{"num_attention_heads": 4, "intermediate_size": 1024, "norm_eps": 1e-05, "rope_theta": 10000.0, "rope_fraction": 0.25, "qk_norm": true, "bias": "all", "init_std_o": 0.00721, "optimizer": "adamw", "beta1": 0.9, "beta2": 0.99, "weight_decay": 0.12, "decay_fraction": 0.567, "max_seq_len": 1024, "doc_mask": true}
MLP neurons of a small language model. Each row is named by its layer, matrix (up: input weights) and neuron, and shows model dimensions 64-159. Each number is 500 + 50 x the weight over its row's rms, rounded and kept within 0 to 999. Numbers have three digits each.
After each neuron's rows, "fires in" lists the words (lower case) most often at its 100 highest values on Wikipedia text that the model never trained on. A number after a token or word is its count.

L5.up506:463476585499482498516594507501557497508478504499561449429502441446535545503486491528476507489481454595554525442442437488533559472496476545504416345536589526557476438489526537568482484497612439519496591524543480560513515417585470519484495476505513492600425486462501471547474545499502460452
fires in: "when" 18, "now" 10, "located" 9, "born" 7, "since" 7, "by" 6

L7.up99:558516573553472494572574520589433436537513514515489404422512542470515470409469451557457509447482534456568382570499574610525477456436563504503544470426495541423541405404569437540471502489467549481578509534552410487445547471527394472508484477484519484536456515530476448471519524457425603458
fires in: "album" 19, "released" 13, "release" 12, "all" 4, "4" 4

L5.up264:468593539584485515485524527489491517439579491501604520404489453429535436469563425543505513488564451508580476504463539506557520443411411545466486507515493504420407450446438464467515447599521472523562445520531473494523508420464446456506518565537558508570521484501464525463513515426429535461
fires in: "also" 38, "not" 8, "now" 7, "having" 5

L10.up194:564588514506557481458510563422474462461542483485452447478525546500515550544568497508475501567539513448489512457508501558488495453502595421520465478572517550417455460530409532539485472515498475517500495571467491478483487476504518455523517426548524527549463453537334484537527443435461462447
fires in: "of" 31, "and" 7, "or" 5, "originally" 4, "alongside" 4

L10.up302:408474380578456438598514503447555556556523549520429444484506423468477469552566582436489365531602491461571516536566562491557433383500466565504563534553447531513513486511457617524435530520515450522567494447491491429553452458564502550564560479507503469445465488428510492494430485525449489577
fires in: "john" 17, "george" 12, "james" 10, "william" 8, "carl" 5, "charles" 5

L6.up154:580542486455485507450561538419460465503540512532536486454460495501521627518575404536503503551513499571483538494455495577588500486493558477512520543472566580522455456530530509446476492449502576515501476558541489469537543518470523485601490478589540434539470457532404333532470541404455472553
fires in: "or" 29, "original" 9, "originally" 6, "origin" 5, "organization" 4

L5.up0:530468515496487544552527583502523480432484448456487498451509421525491501560532588525527471561487511459460502471448459481433471460484407571519534487496554576501459443624470511543406464480429335520613504517414341468518520471560534604533574561442546433480463478481425492539508490439492556546
fires in: "new" 20, "east" 13, "world" 7, "national" 7, "newfoundland" 5, "held" 4

L5.up489:401470441517451452468597479509606552556475570460493387564477511375454532614530551435530476472566449566542543479408516481458499489416568507431546437561423531431463425547542482465523585521535532488410574508415510496474481478523484511550525504458499500561509541538484505450440503559428463551
fires in: "season" 21, "then" 17, "building" 10, "believe" 7

L10.up542:503550483519463451583551529478470482512506451533525494463453464439504603558524490503452487486591476540584555598480453529496493463419449487503622450496485580531484499551587615526486474393541339505530543495525485432485527421592565444512508513479556456404399501502574472478528488518504497573
fires in: "century" 14, "february" 12, "november" 8, "college" 8, "september" 7, "june" 7

L5.up563:528467548489535491587460532550446462460500473521474465411504409519494547492547641480559485618511495456494506500508501470466495450493574465557463566477550493475504504465453528519468498565503468513563477562349388573513560552521569519558492491558577337484486492417458495534434501565433509513
fires in: "united" 24, "new" 10, "originally" 6, "newfoundland" 5, "near" 5

L8.up418:453453481479468588415538564530506564546490497489526504424402556477563482584467486482506376518486451518538533425453524516577469410534460499628537513541385521409385446574547540513498418568577532582506518514436485477430559498518498556583503493500576484436440450388489453479467491440539453474
fires in: "his" 40, "life" 8, "close" 5, "code" 5

L5.up273:511475418470533452624482522573484499492541431471468500487568463468438439513504493595457500465477444406512439441424498509542480476593505484468620496507472538390423456444596477546467514506492492485571535457451399529478573456468487558572531537489586478565455504471539503480494485438552577552
fires in: "him" 25, "won" 13, "himself" 6, "create" 4, "win" 4

L5.up263:447512516524441532592439554538594464452504545445578434494484499519491487465438485482527521557470504491488472514444510561514511457525480561481505411506499509508521486532527515538460445492478424457602566549510498493496418508568561598618479569607546471495501513411414431460503538482549487553
fires in: "s" 73, "his" 20

L10.up856:485516483550422475540511470517533444442423480560526439559450506512447542546494516515545434597560526526591600466543481569448480487391565455517488550500509436476478484514556527532447486479609520515452460505462438489585529549485532490484454434444561430516450457415528467585571467418468474508
fires in: "november" 21, "april" 16, "february" 10, "march" 7, "june" 7

L10.up1011:637507439541598461494539619461499456526350578464517573465469434461567484568574558594422552451444469543478472540398421579585336476483478523479415397536429517555464439445477538474468370483530497467490507485519481500470410447546520517544450441564512478443460532495542396533499481483484437573
fires in: "one" 18, "some" 15, "a" 14, "an" 8, "the" 6, "he" 4

L10.up514:456507519521418508522515505578507513589540553422539503528413473399527399461547495497534559508491497527570437553473495451460532539556536522444448427514525563462429503507555572540551497505460539401505523577570447474565447510634518537600474573564516515538433485509436454519583577453571488534
fires in: "in" 27, "between" 23, "with" 10, "addition" 8

L6.up947:418551490431568522563513474466546532502506542417472445490541474404531497552470485480614553532600463584609401578492524517506503535562506425505524425480492506385425453435544480489515414481522565508536504475473483521521520459388491473581444493542542509573373443510491444517577540499481527486
fires in: "to" 25, "under" 10, "provide" 7, "like" 7, "via" 6

L7.up350:491532437516498503642527496544498417479542430406436499478521521493527545506491598546518482567598430442378513435503484415428439497506530524416523575542445513519519484538581589455518449585539447489491544454484459546513513461509489485571559444549540494565486539503470523442386538484459517541
fires in: "championships" 24, "season" 14, "wrote" 7, "championship" 7, "won" 6

L5.up377:478524559551549484445600385438632561515455475557462420557533473441550485533438503604471547619520544543508465443458445595512407494585460549478451419475516537487433417489478517600497441510524446487491528461475442479631492456525507563508541435513494493531511539472350501562520521420536487598
fires in: "western" 16, "however" 13, "includes" 10, "include" 9, "formed" 5, "included" 5

L9.up740:510590478514460474494482557441529489479407609586563506467478573466487524582532543506514479470454436536477484524528420636610459498506411489554521485504422495412415418486525521477446421526504544511561634525547516543488396495584480572621526458438505458565431525373428531384500417433451464505
fires in: "a" 34, "after" 11, "making" 6

L7.up702:546571418460557566510550472431544575467504484469529574458458529488522489490461466486524526472498415419452479517441503521459607462546450397471585458439519468450472472540506494542445498481525373566579525546537460402615535512601485570588460495550555476466498452476490472476474487464425512550
fires in: "his" 16, "wiwczarek" 9, "however" 9, "knowledge" 6, "wayne" 5, "3" 5

L8.up184:452416592499549456586518503557515475527493440576395464507503487400588496469525576524461460518498480465567548423553524430530559466464492553514425393491542485464373402475450521488518431597593502448499506474545377472588498465517497430584476559451475510501389480526460505507519595488537568469
fires in: "with" 15, "and" 14, "order" 9, "to" 9, "in" 6, "coordinates" 4

L9.up833:458507486567459512506558475580491553481542486557547400509464393478460517491535471449505517493508458627563555485478516543494522458423499493461500436479530550393494474457449492586526520485507553538441483472499510436568536460569503539602501472507484513491430479435466448510567517572410551447
fires in: "to" 40, "via" 6, "elevation" 4

L7.up599:478544440433462442571493550518435463400451511537470492465455447451487466538469582513519569513477490500458545564435486551541487443480581562484514497457502468505542445480538611453534570423509461470523447580564416487535491360507538645525523493509542461498411504453425467513468436403456571551
fires in: "an" 68, "announced" 10, "any" 4, "another" 4

L5.up17:427523460522553449506522525558514525536521550470436501449447435406542476601438424547545494537525450501415548540473471516444515495450463478508565529534536428486522405424532543457486484516643503437547548499512469502555519412567463491486507444530534492510484582458451452544402511470559424556
fires in: "most" 17, "several" 14, "more" 11, "million" 10, "within" 6

L5.up344:443567504609453487487462578432588503462491652522445480445456462448512510455548545592480539449469368525478518493541511587558473480464466440519503567463470415569576418565527446506446519449549558464493475488516493536494514486505456521508438483531521460550443491536437444525412547478453665471
fires in: "most" 17, "role" 13, "richard" 7, "first" 5, "last" 4, "and" 4

L8.up845:511468439520494440589429476476537457460473431464539559487411506502472504526522604537570493445530528529487373466475435539532536484543475477541532472512550434540466444454503514468441464482554497459489522495517429422440474514566459439508467477535656371426460503538499491547470544524500468477
fires in: "km" 19, "ft" 14, "cm" 11, "september" 7, "mm" 6

L10.up753:413536511484500493504454526527468442415500504515485581597511391427502593471540521559386488510532474509530459493524482555495555496452518453505545493476472496514483436583555557600458481513549564490508451517522507512480601549548506559527490509514556435501497533467497421465502503486473519525
fires in: "february" 19, "group" 15, "french" 13, "june" 7, "above" 4

L6.up551:501475508541511461526517568427490441450465539562417521445481514501490428410399599558487553535504450523431503530501485567501423463506538485453590491614394504544470485463513628497380452491524457597508529526537468505399501382503517533608407473537550417460435511468481414602527466484467531520
fires in: "an" 19, "known" 18, "unknown" 6, "know" 5, "part" 4

L10.up104:544469490502542503484440521536541571485451567468479491502448449497514491482564528563580478512453477475512469505437480463549400540441581528474527542550433523506365479501529532532484428418530420488516461543491505601442489493531465567572474478575529450583553499465569536576529488521425517495
fires in: "out" 19, "october" 12, "him" 7, "over" 5, "00" 4, "her" 4

L5.up615:494528527512446421496512548537550519450421463517568485491474407462536532487495444489549563547651439508517576561564562478483476476376495508658570468434490487559452448532598440516418428489666437535546561528517465406515477399472537615603529552537558421550528455439454449571458498488436482580
fires in: "until" 19, "after" 9, "private" 8, "during" 6, "prévost" 6, "prendes" 5

L5.up301:537458474457387438523510589551472578518630476509465487494470476486533522402457504524359501504519409555540503522449524538524445401595553516373514547555535509525486452450511481482443541508522544459525461461458472576535535492456469519506580442479545438460442516549450461450470578503496474442
fires in: "released" 13, "release" 11, "valley" 11, "pierre" 9, "role" 8

L5.up29:505455521551401536502574480524459531553516564492547596538409449497528413530531498565495549500477497479442508495456538525440531531409530477585560600464442487546491440469473481414441401480532532456523531512488469493594531494437410546518474462523512457532455455370464450516443541420425571544
fires in: "more" 18, "took" 11, "do" 9, "most" 7, "made" 7, "too" 4

L5.up435:469501534506488567515527582461425506483540532510543542581490518480534439529542605561443415546526480479426492518497487544508507458530555511543536474492548570462450430528462577499512449496515481543516482495509453409556467485506478534516465429420510462520401485517502480523492453489469514464
fires in: "such" 14, "she" 14, "so" 8, "a" 8, "sullivan" 4, "soon" 4

L10.up45:519456488497467397509528513499500518475528515526442497546435427486460426466508530590518487595581406556417544511462471509571453440509560483549481456523517465556547508499400536460480448399474466488536500491516467521474527456515565483476539426549520394486424505526456365460395412499443491503
fires in: "an" 49, "any" 4

L8.up514:473569491566488438452483572457514486490517553487437556447523490478471498544516454576503496461519443497514501475558509527508541501537518410477483538489472495508459452539505500496456522473631503423506435479399469543458513467511425567517528540556600463511448495382504503603532569521393574562
fires in: "him" 33, "it" 8, "than" 5, "more" 4, "himself" 4

L7.up504:559487512463509526533448513473631523581474521472420510395548486466508486590497474532534479489555432521504498489507488474506545461453512559517534391503494448510410458598581522526479530459573543443518551532503380552499520500433498497634380542492568490539395510505469487530401492543562519444
fires in: "with" 20, "in" 15, "back" 7, "houses" 6, "housing" 5, "short" 5

L9.up487:510406523476442438548519528541499548490410497552552460528347561501501516509505564507467441438592490596434522495507504581536480455523517498475470417478476541496512496499458431499475415549520558457545558589519488432492486510457452620506512475497514428507520477428459489500539436455577447511
fires in: "a" 16, "his" 15, "s" 7, "its" 6, "after" 6, "according" 5

L9.up122:453476452522483498485448474477437509450556498491531414487459468453482594472603592529465471542544480493434451448504468491509485469575488560530461559564593471401529472511546525485492522569472571576521519537433463487446483456552553482507558482476551445483439487396479584488403506553481580550
fires in: "california" 22, "eng" 12, "world" 5, "png" 4, "canada" 4, "col" 4

L5.up64:568583467574413489482571452529491498491547514533549547458536456418478509523428465469442600398569457501529473616394512499580578408523497511398461508457567504435441463461611471557499562451583519440473433576536455538524525554562439502552521523542533510521372478551470458403500558518478576506
fires in: "career" 18, "center" 10, "athletes" 8, "college" 6, "centre" 6, "century" 6

L8.up219:510610439575538586530590519500532447433547475492471484528504433473504455544500588488434484494523455511542613475491442515443447389494477515450415469446460546439532479556518500438524502543590406577461475593512400535553498493567625540564442489558559403500516486585354459487448453425504497507
fires in: "november" 31, "english" 7, "april" 6, "st" 5, "december" 4

L5.up500:540367543456470511440565507521503583485537490480522549419480502478509462549426506574468487496460512577512487595565465553572486462584402567502470444404562499499461412434576519525511488477564489502614613435450446412449512427539475491545533527483540461490376544498448439562482425481520480548
fires in: "formed" 10, "used" 9, "highest" 9, "similar" 8, "form" 8, "include" 8

L5.up574:515535507424522570466463560591579445413524467450461455470483512454519472537446483519516502513511568559488486503496456458524441466619494394482443455468489503539430471580520514611479466498550516471561535435447491445530463429440563577468544474558516482548486533500444500448503513609485504571
fires in: "its" 27, "other" 15, "valentine" 7, "s" 7, "own" 5

L9.up856:468481497510479578448538562439557417496574513497599390471491386450519534493482448538455586411587568474589503455493542528496470503554459515453599474570505571504431470486522502594490500422537603525637480485427419490512520492600419459494573486517519489596425511504480464537501523492567443423
fires in: "and" 63, "also" 8, "still" 6, "often" 5, "now" 4

L5.up886:504486507626436524608519585503527479521395488544517444460443519493488574436533527554500564560523539463603495563522480576469553447486429421512417515476480514544499462455524538555465549384475405500423522589489402474519458461559559474505455481437582432513490444425491502552578486582526519512
fires in: "june" 19, "february" 15, "november" 10, "september" 9, "october" 9

L5.up270:428513516525493523461495487420480445479341576421494510489533477492546566526527502509484495463513471583558448530522473516477521460484539467510444506489427579496459384498548559492471545523679541599486588493457440494443553454532471507474459476478547479574374498503453423515473488518492562578
fires in: "california" 24, "described" 10, "significant" 6, "performing" 4, "qualifying" 4, "vagif" 4